{
  "hidden_size": 256,
  "hidden_act": "swiglu",
  "init": "normal",
  "learning_rate": 0.00769,
  "warmup_steps": 200,
  "decay_fraction": 0.864,
  "batch_tokens": 131072
}
MLP neurons of a small language model. Each row is named by its layer, matrix (gate and up: input weights) and neuron, and shows model dimensions 160-255. Each number is 128 + 24 x the weight over its row's rms, rounded and kept within 0 to 255. Numbers have three digits each. A neuron's up and down rows have the sign that makes its largest values positive.
A block is one neuron, or neurons of one layer that tend to fire together. After each block is what it responds to, as a language model described it from the Wikipedia text at the highest values.

L3.gate114:145127090110122121136135126133119145179123119096108154152113100103136080091121148142112128160126122147135152109116147152131124131130098098115125113097093143100122154107138093116105128126093126129160143130097210169102160124180143094149145152117173136105158128154126087057134092125097105125
L3.up114:119134140132137133141133127094126134098101134146126134178110116190122139119120154172097160139131118100156131099119164129130148160135105108103142113138110121124139091125116121106141139112099074108051106129116141101127101115158081107156095131151139092147137108129150127129175105142123133156
L3.gate124:103123100115128132091162135124158091099148113138082133105089157111130114083132194148141132110157105130146145144137155160140101142151108115130149107132095154118149132121132082135095133093073102103116116131087116130134145151116173184121126146134138170175103124158127102125117106138189106118
L3.up124:064162131105103130131160123140142110142118114111131165125088145106101124110125178134092114142182141075108113133146134139134119128123104130149136109114116135153152136093110153149108149150082137145148131126124154153148120161116102137138140162095193134108035131132114116118111131124135160106
L3.gate178:170137128134162144129167086101118119109076070165155115123128135126134167114118121105147108162142073106121148117140137155116147130158116073089163107148100148145128082131166114134085092085138141164141137148137190130114123110109107095127148127111159120100114124101164128136099114153130120152
L3.up178:119146130137128119113168119126114100148151113136110097131124093141134096192146154174126161102152173103125148155147117146094128167137150164158139080147118086088132096121161132102102091125098147170112125137149143123123174152168145132091143131140141137133114143124110097138131158114137184115
L3.gate194:108094090132145114165134141095155092155122155078118090116125109120092134061145122109134096117130135119156098125083155167125134149109168138150120148111131128122130119158163123150121169082114124139138139119123108174139144114127120136119071127121124137130129124107152127135169140108138127118
L3.up194:127124125126138186106160118092150136103156141127129124110108121145112153170141100124103118127140110129147156196112140124130116145130082155191106107148119077076112111096121145115138093114165169141135106142086143147163157144121180131117138152099125079086134162150125125163147164120130127156
L3.gate248:128125123146130128140139113135141112121108099118097131071212142124151128156122116126087121155118126147105158124131109108180144141149143090114103129144148148133139050137151105120125178052088122137156127146117141143103100144170133095119096116097127164133094112132110106158135165130148135113
L3.up248:117106124143103167157176068129157123110120130133139090143111125159136140136135139119098140125125143104142163146130185122171078145115101104132099148141171155118099120119165118157082160132109108135106119078124108135144135133154137116124102147134158130146059120157182119144129178132109165126
L3.gate513:110117113116065128171114099113120131091137146153152119111155137144114126116119144127115126104101155150068158152112166169147131115109143179116126080155128152129108107122133146155098126136097116110153147113087175131124140131141130126151140159116114086099090119140126147113123179126113177104
L3.up513:113112132133114090140148100139136120122110090112147137123116115135098130121127128173109109146112123123136122103121114111133108147145092149122143140093168132083167153123116122096124123134133198135118145156151108139087143104149137120139119151111118165139118099103127166116129130129108156092
L3.gate580:122173123093127125151149088157136135157116126152147140113177129113153133117130129139165111130102108103130206118096144114123124108093125151137121134096135127111133120099121099125116114139116150109141146131132109139121103137130169109170099097161149142090128130146149119124160124116106129137
L3.up580:131127122093147156151140121154110117113119124173137148118143137149112146164064103110116107166132157110131142096122147089094104159116166123119186092096120143116127110128114166159114125168151165105147143086172155157157143143121121130103144137098142132118128133115131165093149098144112121132
L3.gate584:140116114124132136121151111142134131140124121124155121111133064149131128113133123127142142112118138127143113129088115139081129130132151102124150090142108133166113135152125130129114145097159158116163137142123092146086126159141124134142122112122086124127128089150073053144106124153147152146
L3.up584:133118130144121102092127139114120177167173069120157100094145075100114101124148122131135091112132118118115125150123121152102105090127144125145147186119109151102094151122169164131102129150112121107112154090154163129142114113120172151126172172122079120100139122124134121117152141128150127132
Word-initial prefix pieces. Leading subword pieces that open a longer word, especially prefixes like under, pre, per, and the i of anti-, as in antiaircraft, preliminary, percent, Understanding.

L10.gate159:100102092112141120183135161120106119120116119150132106120107127142069104162130126080119065122096155139137130148158142129117110150160121103075099137116179130111142164144113112102098110130135118107092157110161118102176120131067122103141184123120116107106158167130102142075178139159112179111
L10.up159:143139122114132131127172133122083122112140142155074156127148141090164133157052125113132183147146129112158157106077139121161128129127101103117087115165127102124125104133113110153071120123133067150142146148116135135198106100136142151097143118123145083147096133142113125128116164111149137091
L10.gate181:102150131139136096150138142126075128117086146102095104108142137168167147113148114117146117154107105111133129078135129161147091138127106179151086133106119109125105152115120125126075116152114118160104111101105134159126160143139114101072138137106118122132124153109137117120160114150128133142
L10.up181:120144082167149129150150117115122136079125113084125103142167104137102105139140152104114134164133105111114131150130096182153112126131127117135117078150121141119095108158147131106104173144121150072145114123128176127142103112071139146085109125114155112109130142108091144094109149089116141151
L10.gate421:113153118104081122107157140157169169090122130100143134081139137098128137103116124140104108094137134138108104099129126094157073103105099129099111104141136163126117147142091114140074124144125108120145128129121121152161120102108146104151145145112135158127158172104130133114112154098134127132
L10.up421:165141149139141197124153140121137128099156081115140119155186115148132117103131100120150138168158179124086115135097151131144100109140102147099148152136144108125134136137137149132099124109097095150111121122175127115093110141061138126118150131103150153124147151105094140079171146125152136165
L10.gate423:107114120167141107143113192126123113121148131093140146093177164102154188137140138113186151129145079122112077133117125102151133118138139116121124131120134122054144172146159097116099118096113160107148084152092135149114108098100125129149123099115157155081142129080120110136122137158088121145
L10.up423:148147108122138101121117133154111150154092134140119126159134111149167166126114088112120165172131135145122051109135163136148136121094114162101114107086141118081147113142130175147093185108098138140129138129187132090110130084139165115128179112153139088083093117140108141148087107122141164141
L10.gate450:138167115134119105114154169130104132153090139112172128120104143159174158104150168138116105136141121159158100111122163143137122155130110159173100130116107123127132142096117115130157107081149157214123126064141115109133167116137104122136135102140125156125110123156098131137111126101112115087
L10.up450:108148123142109158125148135067093126159152135091154096151123074128130128128113116163146130115079166114131101142128132134162083111152109157103126131135105161104130147168104130066134123115124087128110118124159128078132117166113167173106115160115121123110171193149139163156106122107140149159
L10.gate567:156099166143131128156082111138125146136147142156160165082162114099154104078154130124121169140123138115162130162103119158136119137154116080147157111109124137147159156146162158137107112148111071133157136114137149105134108133087111117118127118076175172108125136130130113085118131173141100171
L10.up567:122156124126110120127112099100132127140131114102141120132094147072140092147112156121097146109138130139142167119133086155147099152122105155151133142110132140101100153151135113144151117158133119122123130157097171122161090093130094148133103103105163131165123189136093125075080148154103094172
L10.gate574:126153160146119081097144114130130161129155113122134122109141131110105141113150182123154096108097133163115153132109092137117124151170171148103066089166104125102115153142139129145095080119127173058130167062140120115142102126160159118138118142102133073096101182124122146121121137133117123119
L10.up574:117124133152132133130138121107130081100169132114086110095119115115141141137110159092137143115114137163147126161139125090115106162149173119170132111147143134106135142096131139113141158090111136111118094109098135058110125125121157154102111133100111137100117180142109133116121122114124092129
L10.gate678:114164130127098126184118126100123128127151134123160193157118103100157168126088171170122125113164113073146099073113140137145107144143143144119121124168110150127133091117138093114114121134124143141128106108094101120084087113105162113134136115138163140144117118110137076099076092123134134148
L10.up678:132141157134124180126146152099119129151142076127094093107136144077149137091092152118099126139124143081089159095112138085186146137124118119143118081146088152122129171134131158143116124124128122132142105123118102119081121120159148112139102096121175154129088118126105138112143153091123135101
Preposition "at". The preposition "at" (also from, to, in), opening phrases like at least, at the time, at a university, at the outbreak of war.

L9.gate573:180101092110097089094117153166080181121110146150134134118147107151142131107107109123112134141086161101121103132113135147123135155152143119158144110122138154126150103141140123092153130100075120118081143116142187119109104122130113102096147155168108119147152180153139123109114127110145135124
L9.up573:150168146165125144119108151164086129125071149119120120115107095153098138165104068110126094112137169106136125110157146154130096127156175119140137095168153178105125134144116131097154138118098118128142151073159133140125112101169124156126110150089120118156115105108134133098103120154137131156
Entertainment "ter", "under". Mainly the "ter" piece in "Entertainment" in company and magazine names (Sony Music Entertainment, Entertainment Weekly), plus "under" in phrases like "sold under" or "under Augustan rule", and "Won" in award tables.

L3.gate209:135106118142149161115118096077122140142102114141129109110122112165150149137169121127109133137162136144149157071129129155158097147135117105107119115140129116161120159102197123145098168150179149128118150128136093079115182129138122186118172135136133109104115106154134129136143140123152092138
L3.up209:153107139118126130134133143132093107156195102138081130140119080114145114108170178149131189165127128102164108132095100156106109109120115147169132127142128125110114137143124126122177139160120108121121139158147150123101124108122122140109144134118149110121118129116139163096080096136089119150
L3.gate341:075084120110086095159105086125093134100111104135143109086110145129185194180062075120084112152143112131111131172147132154168113114147131095138149132111117171124133109131174136120152142132143110173137077129139111117131152139131137144099119094153134121130134144070152119103114166110111154131
L3.up341:101158123101153131153075124127062120217082119137089112076146152179115123139129121111123123138142147123118135112119147126123106108083136112119135077107149117119109108080121094098150138131115101154163118117127116100104169087128152127115144118175140182167145111162114141136125143105150110181
L3.gate422:187140146171138105104117096142143142126142117123167110159042123188122071113119118165056105124159134103163115093122142160136125099123118117123135082116115124154135148126121105089107096152151104147118118114117136103206145101142146129131128136097127127160120111100139127136132125113157078174
L3.up422:112185112122121112158087144120125137170139110105108094164131133137091173109125151087154124109165172149101109144123133083174125099143146128118116099120109137120137130123120115133126147096163142111116131126180136113123084115106151162107125116109123182107143118110150103119116126135108132113
L3.gate618:146148112105148110114095135114090097064116133123118135168134147122126125115121125141084126157134211129172122142109122103114144151158149129123158108162103158105138154111166120129113115153187088160110149128143148127126078133116157135127127124145119095105138071128167134106104167128121142094
L3.up618:131141118137110191120137131125109148117124089102140134169145150129112093105178128120089117129129080101136112102112092158142112089125141047096147105143131130111132117126103168149121162167099145130154128141131117175143169115159144131082162103147135110146133112091119124158133143136084121112
L3.gate657:151157170128122150176098116114126137153145109136161143134149162148092160107142103129118116132140138128126148133105119135104092111142163100130122168154099110141123143084129129123143182117140112153111127142145123172163130157133141078157089115088162096075126136112148136086147103128115119136
L3.up657:124097130104086087156127127095091091134103126135146115093133121133093135155097108134135136117175088135096160127078103153161141128122116138141155111107120137155127099140209122129100130143117134143130139127113102165069115143120123125142092104172102135078112140155102167121111153145138116182
L3.gate668:139107112144123116134158130102120106062144132111109125072102098138084071199110128108127130154150123112134083122097101134113137110133139154141142124116078090123125126124116142129104168112087182140149146138180099153126104149107146134180116171146172131158116147123130116114134143114104130142
L3.up668:159147111108135158147128126102136091132138124102100107133149098121136145136096186108145140121091116148118091141131157129129148139095152140170135132108091131136152097133136117131118147083106154134112140144159082159121078127114153150121173127090110131128146148135115147135114138118158125141
L3.gate671:156124142160121088098144144109100126094117124148100071117156105170156147111106136119140096155121113146178141122113114166110104159111119108148155081118117104129098126104141135131128103112101133087154129130119099117149098164127111130124112125130120108166113110178145128179095136121144129126
L3.up671:086152138124130131181138098119191172123113115145087109106097123081156102129094164097219114151113160086117157134144127096146161124115157105114149162111128105117095118165125089126125143121166128142118120144140145111104078127105147073190109189125112142142121118140146101113096096083160120132
L3.gate702:127152130097128154140097122082105105113128139113128113110145123127126162164153173141117147126160092138082113129110079112137134144123077117113124117137117141144172122141184157128148146130110085108126142095117133132109087152095132190126139089137177131102161181109158087123123171128166124127
L3.up702:160136154126126140126140136094089167152139092138149124143123167114126107148153171157102112108127146132094099118135099133114133142145185118172138127150111102127150112106139103138133182117134159113139135126115122151098166097127178102118132117108103132188035114152086160124159149124133101136
Table separators and transitions. Separator slashes and colons in footballer career stat lines (Apps / Gls), at in loan or away-game table rows, and sentence connectives like now, then, also.

L9.gate14:139058145125145123135131077141101111145117166110119118169095151146143139138152095116157144160099122119142120133131170125142092129133180100142114122132121159101099125098132111124141144159120134142150150135081143108098107150137149145111134143118125119106103155114163132130139131192105100104
L9.up14:126080132103141035133143103130143124194121133143165103160150115108094171101179124159138123112155165091122132085122153124116111143117142109138110070136127092142123106149144139171131140099140125143158130105095099138159133166117135121151151187122125135143093136100102143125128132120109133124
Digits in years and stats. Digits inside years and year ranges (19'9'1–92, 2020–'2'1) and slashes in footballer career stat lines (Diest / 24 /), plus scattered mid-word pieces.

L3.gate84:159148137115149123125114116114109132131144099160159123115111086128140131105153080118083139157098135103100172136118112158123145117146122117145088149146123123091169151135147129094186165102101147148108176131139162113142138118173128126186157155104145114129130129121121156070115160111120107140
L3.up84:135120105121122129128112148134114112165107158161136139157135132090146107117129107120155133146148145144114131133159143126131172140124116120127071150144112110143076147121109061118128125133099157141150173159126178124138183113114120133126107147110108133167157103103120125108104085130146168130
L3.gate105:127106104154122140131152130120107126120132120161079136112133122104142108107131087065123102123152109152154133153122148143138100105097120078142132178137102106142098107173138153152132129110165114144119117157127137163179129133136128169161115141144150145135118116168104101122129144122153171122
L3.up105:114148093155152131114137136135110158135113132129157138128169093112149133130133137112119100117123150158125120157130137132092143135127163131117163154134088115084138114146118136104096131118146093127134164163125134173105138146149090144156123115140104133133098106161102161096151141146128154140
L3.gate130:114127155130117091168118149102120125166122144124144159111119154117145111129141155123102142120121156120105163160114126134097101123103128122152148169124084126098113149096123146113128171115138148108093170103158160120152113117108157100131127121087198150107145123156144119108148149141117123113
L3.up130:161117143138137103092134145145140124122152115075105157102120154052116145117103123114149136108127106122130150137111155132131102124135079135108132122124099160125108094149080143127137137170136172099106124128141086103150145092145175120136119126148160076116119133109125116167143120120143141086
L3.gate252:175139113155154131104127130091115102134136133152109094101111093122120108119116104126141111162138142150110126136135143140149148119120117159159102086103092119144118137126137164145129112106129187118153123140170136075085121146147127144123114132133150139099134113147106117099111143127139132121
L3.up252:129148166079100141126141113145139135143136084099115158157132106152125134153122114112121152151121111158117138124148137099117149138151137087110168146147142135115137143149116076147123134125120125078110122086084114093131134129119167109116112117149106155122135116135131122120155057111124109126
L3.gate287:130107103122108124125134085134131140141127100136124143140124180127135140091090148093087143109112144130138083179115146162105157121138087157135124167127184129135098169134101126112151096101124104105129112146121149152143183089121126107148091114147087151147096152141134149098148126110061135091
L3.up287:167088133132141193146150180175145118127125173139142166102117156163145127091118142162117105109158131122128091122146160162095101120097117139101131130112136124139154124135095121124173089115131126172088146138163127129127120192131131138112120144146150107126198123131121169122130150129130138095
L3.gate323:170105097148129117112136137142149107153119143113089159100113142136139136115144164130163175088119172142112144112123148111118085119158108128126108102134080185134110103060134104114076118109135151128164129133133128120125156141144129151099129162169151111109159091149123120132152124124116135111
L3.up323:117141169122138090143148145141145095120099166148135157100101119126107160133126114127157175114134172116121166150136122152134084155121144128095150131159108128125156099120124100138105130090105136107148123123143153124163121115139106126080127149124136133104125138140115156094121156118107134116
L3.gate378:174125138133131136141158120123132121110087151166108081127107103148129112143122161126128114134160133111106129143081106094144139079130122127142104133163064104102117110122122136144142162141119112130096120115132104164109147150163092138106152085103131112117104133104101120087127138113130142118
L3.up378:125090134150133154130113147111149160129140163207098104129132077150122123158131164100141137117142145130081124148125148103144160132117102103155136130130128156135157138151138129144139144102143106089156144119109147141099110122130131090113081177112085130125129137132145137125157170103121104106
L3.gate442:144139136139131148099149120126125150107116134074122142135097091125181101097105130137158138149126133106143139087152102140126096143118113142133142114128117164119124141161092110123110113071130135151114096120172085156125132157137152124146122105151177111065145125126134163122128113182118099095
L3.up442:154099085141151125119145076129125122155123149107132177076149148150143091100128098127141163109139157091107137135086193129074111120132158105169144133115108138134113091132115159126094100118120104135092120109172123132156114139142141141178037142135146125169129129095085139118114116149113106114
Word-completing final suffixes. Final subword pieces that complete a multi-token word in running text, such as -ion in inversion, -ine in machine, -ive in detective.

L9.gate334:127136139122115101088119155155171134152096117113104119140086136145115097133146104163115170114124094156108157123126145165128132085138132116142128166116134149161170181149158142112132115070117160153119110124121154174147127126125151146132135106126115153184129099135129094165172163153115110112
L9.up334:127158127120106125161113133085166120127161125081099176122113107108106125157125122116157148080179120118163102099167117157112132156127124132115148181140102149126112102129115125066130135125136118105088155137156122120154133081137191118119132145141156119092108126112136150117103124117137101150
Abstract-noun suffix endings. Final suffix pieces that complete abstract or action nouns, often before of or a heading end, such as -ing, -ation, -ization, -ment, -ension; also section headings like History.